Weights of a small GPT-style language model, trained from scratch on English Wikipedia: 8 layers.
MLP neurons of a small language model. Each row is named by its layer, matrix (up: input weights; down: output weights) and neuron, and shows model dimensions 96-159. Each number is 50 + 12 x the weight over its row's rms, rounded and kept within 0 to 99.
A block is one neuron, or neurons of one layer that tend to fire together. Before each block is what it responds to, as a language model described it from the Wikipedia text at the highest values.

Responds to: Word-completion fragments, "born". Mid-word pieces that finish a word split after its first letters, above all "orn" in "(born" after names in biographies; also pap-er, T-ot-al, Count-ry.
L3.up24:62 36 31 39 42 26 73 48 51 53 22 36 54 72 53 61 58 41 54 38 51 48 58 45 34 46 63 48 60 33 44 46 56 58 42 61 42 48 40 19 55 46 55 63 36 66 35 34 47 41 36 31 62 49 54 74 58 47 51 50 57 39 40 63
L3.down24:53 30 50 60 51 58 64 54 66 43 45 57 75 27 42 65 53 51 63 54 39 53 59 54 59 44 41 55 38 64 46 33 72 51 55 41 24 44 54 43 58 56 42 48 75 49 58 41 92 41 55 48 61 41 41 47 52 42 43 46 50 57 55 45
L3.up284:50 58 67 39 58 67 74 55 42 68 41 66 40 60 45 31 42 40 51 54 55 48 55 72 65 45 56 43 51 45 32 51 58 50 19 33 42 36 61 62 53 37 38 49 41 43 58 45 73 58 32 58 47 39 72 47 49 70 36 64 54 54 56 54
L3.down284:68 42 44 56 50 46 45 46 77 54 57 46 64 53 50 62 50 51 57 43 51 49 31 52 43 62 65 37 38 54 59 65 43 54 74 52 41 61 52 48 39 58 58 32 59 64 33 60 45 62 55 32 56 21 53 72 48 44 39 69 49 50 65 55
L3.up440:65 45 61 40 47 55 34 50 48 65 34 54 62 61 41 60 17 39 37 51 38 52 37 67 49 44 28 38 42 72 46 48 67 69 33 70 50 62 75 34 48 72 62 58 57 56 59 34 58 37 40 43 47 50 71 59 33 46 39 40 48 36 60 51
L3.down440:57 41 49 42 64 64 46 69 58 46 39 59 37 47 63 62 55 51 73 43 52 41 67 36 37 40 51 34 54 49 63 29 66 68 40 49 48 53 42 67 61 32 49 41 44 46 37 60 65 73 33 51 37 51 70 48 47 51 54 43 51 63 50 42
L3.up493:55 55 46 61 41 49 33 55 59 40 31 49 60 51 55 68 50 62 54 58 23 51 46 62 35 37 38 39 57 43 40 64 39 61 66 58 55 44 62 47 52 38 55 54 62 56 65 28 42 38 62 39 47 66 72 33 48 71 40 74 50 52 41 50
L3.down493:41 41 66 49 50 45 49 52 45 47 53 76 48 70 46 49 49 35 61 28 70 66 50 62 48 63 40 53 45 51 66 37 62 47 54 36 56 65 59 76 38 48 63 62 46 62 52 36 32 41 74 49 45 32 50 70 35 46 70 33 43 51 58 59

Responds to: Role "as" after serve. The word "as" after verbs like served, worked, used, describing a role or capacity, e.g. "served as a member", "worked as a secretary"; weaker on "and"/"or" joining clauses.
L5.up282:43 41 35 56 44 66 68 67 44 46 40 67 48 43 81 51 47 28 64 78 53 59 50 40 38 73 49 41 42 42 64 57 66 53 47 53 60 47 70 42 46 47 74 38 50 56 47 32 43 60 39 53 50 40 51 50 72 43 58 65 57 46 60 55
L5.down282:46 40 66 48 59 47 42 74 65 70 41 39 24 31 33 59 53 49 25 35 37 58 37 30 48 27 61 52 54 54 44 37 40 41 48 42 41 54 51 52 56 55 28 42 21 57 38 48 60 60 62 42 54 51 55 62 44 51 38 42 31 34 44 57

Responds to: Mid-word continuation pieces. Second word-piece right after a short first fragment, as in d-ied ("died in"), loc-ated, D-istrict, th-an; sometimes in, of, or commas.
L3.up29:69 61 45 51 69 46 64 58 36 46 43 45 35 66 56 30 49 46 56 59 56 43 56 47 35 53 44 39 67 29 53 53 68 53 55 43 57 41 69 72 75 41 42 49 57 52 60 50 55 31 55 72 53 42 38 55 42 83 45 57 62 53 47 47
L3.down29:37 63 85 58 44 47 57 55 57 59 61 43 32 47 60 60 58 55 58 27 59 24 65 51 69 65 52 23 49 63 49 61 63 43 51 58 64 52 49 40 47 57 37 65 35 61 57 54 34 62 36 45 48 46 58 64 62 39 58 43 41 57 54 31
L3.up51:57 68 50 45 63 58 50 58 54 41 37 64 44 45 34 28 41 59 73 53 55 36 51 62 49 57 34 69 46 46 38 54 27 58 34 56 57 36 57 40 59 46 50 58 50 68 50 46 33 32 57 46 58 49 59 52 31 50 57 49 49 66 68 43
L3.down51:52 51 31 58 45 49 50 47 45 31 38 45 42 26 42 44 49 39 45 50 34 48 36 49 57 37 59 65 62 50 54 35 53 42 71 44 53 58 26 45 56 68 42 52 47 27 43 51 39 63 64 25 39 39 55 43 58 52 49 47 53 28 39 44
L3.up270:51 57 44 65 64 64 29 58 25 24 51 61 42 51 51 58 53 50 65 54 55 44 44 68 71 63 33 26 25 43 43 49 34 73 56 68 75 52 46 73 33 36 32 60 80 53 44 49 38 54 54 55 69 67 42 51 48 58 29 47 52 39 60 34
L3.down270:74 48 49 33 52 40 66 39 56 67 49 31 55 65 52 42 71 50 40 43 62 56 28 29 39 43 57 65 61 34 42 38 52 45 56 44 41 38 13 21 40 63 33 39 39 69 67 31 57 49 52 55 40 74 44 58 53 34 60 57 56 46 54 56
L3.up342:55 48 55 44 52 72 47 42 24 46 52 46 33 44 36 43 60 63 70 47 63 54 50 54 47 60 45 58 62 31 50 41 40 52 32 39 59 69 61 43 68 62 61 57 59 44 28 55 65 31 45 43 68 58 49 46 47 51 36 58 49 32 56 26
L3.down342:40 72 51 44 43 53 56 46 73 66 52 27 67 75 44 36 49 56 51 47 54 31 56 42 39 49 59 37 64 37 47 64 45 61 64 63 36 33 37 67 40 43 57 47 39 51 53 51 42 59 67 79 26 39 61 53 47 45 78 52 46 47 40 76

Responds to: Mid-word fragments in split words. Middle word-piece right after a short opening fragment of a common word, as in d-at-a, loc-ated, st-at-us, f-ar, w-ord-ing.
L2.up61:53 71 16 64 62 75 57 51 32 56 47 56 37 65 48 55 47 50 66 49 30 62 25 43 51 46 49 63 53 59 50 77 50 56 49 35 71 49 50 48 42 54 56 40 49 28 37 51 33 53 30 56 43 73 39 39 60 55 59 60 68 74 58 57
L2.down61:51 42 43 27 52 44 43 52 54 44 62 46 57 24 63 35 59 47 31 53 31 28 50 56 62 38 70 32 48 42 38 38 68 62 55 62 42 66 59 32 46 32 71 53 60 58 44 53 56 44 69 40 63 52 42 30 57 73 60 46 41 39 47 40
L2.up195:47 29 28 46 69 48 67 39 33 35 46 64 54 55 66 59 49 42 70 56 41 49 51 41 60 59 71 40 47 55 39 51 72 50 46 39 60 53 51 27 48 45 65 53 56 53 45 40 39 69 42 46 41 49 50 62 57 41 55 66 55 44 65 57
L2.down195:42 58 50 55 33 45 38 58 47 57 46 34 48 25 28 55 15 50 42 46 57 60 30 50 41 52 55 72 54 50 55 49 24 61 43 29 55 44 45 65 37 44 45 59 37 55 68 50 31 40 49 75 33 61 38 33 35 59 52 38 33 68 53 71
L2.up277:35 43 42 48 39 62 53 49 58 41 48 80 44 41 51 33 50 48 62 47 40 61 34 60 59 64 61 44 59 53 38 47 57 41 41 80 66 57 51 58 49 48 28 43 67 55 61 55 47 47 46 59 63 59 40 47 83 51 51 59 78 54 43 42
L2.down277:46 50 62 59 50 24 29 55 46 59 73 32 60 71 57 61 48 49 38 49 56 36 53 41 44 47 53 51 43 39 71 23 50 54 55 33 30 29 37 37 47 57 67 57 38 64 62 64 48 49 46 48 46 43 53 56 28 63 61 43 23 40 62 44
L2.up456:70 40 46 50 42 47 34 72 56 48 34 48 67 41 63 37 60 44 72 58 34 53 47 66 59 59 63 65 49 58 23 37 47 55 37 44 66 62 64 71 53 48 35 46 80 46 52 46 28 53 57 41 45 70 60 45 46 36 55 70 51 67 40 39
L2.down456:35 50 64 65 53 58 48 32 46 46 57 43 46 57 42 46 63 47 38 64 31 41 59 52 67 37 42 37 48 27 66 59 49 59 67 47 53 45 33 43 65 45 64 61 30 42 56 39 51 45 36 38 51 40 45 54 62 26 30 20 43 38 77 60

Responds to: Past participle endings, paragraph breaks. Fires on past-tense or participle suffixes ending a verb split into pieces (establ-ished, adop-ted, found-ed), and on blank lines before new sections or paragraphs.
L5.up45:58 40 54 59 39 49 35 34 44 21 50 58 47 59 49 53 58 41 75 27 59 65 29 54 53 52 47 40 51 41 57 64 61 56 42 48 42 56 73 52 47 43 36 49 55 51 50 31 46 56 44 47 47 27 37 52 48 68 48 58 40 41 62 29
L5.down45:68 45 50 60 51 31 57 40 62 45 61 41 71 51 45 64 36 65 58 46 37 56 50 43 55 56 67 31 53 47 54 51 40 57 62 49 34 39 41 58 42 60 63 67 54 40 52 44 67 57 54 63 47 32 45 49 44 55 65 59 67 30 52 30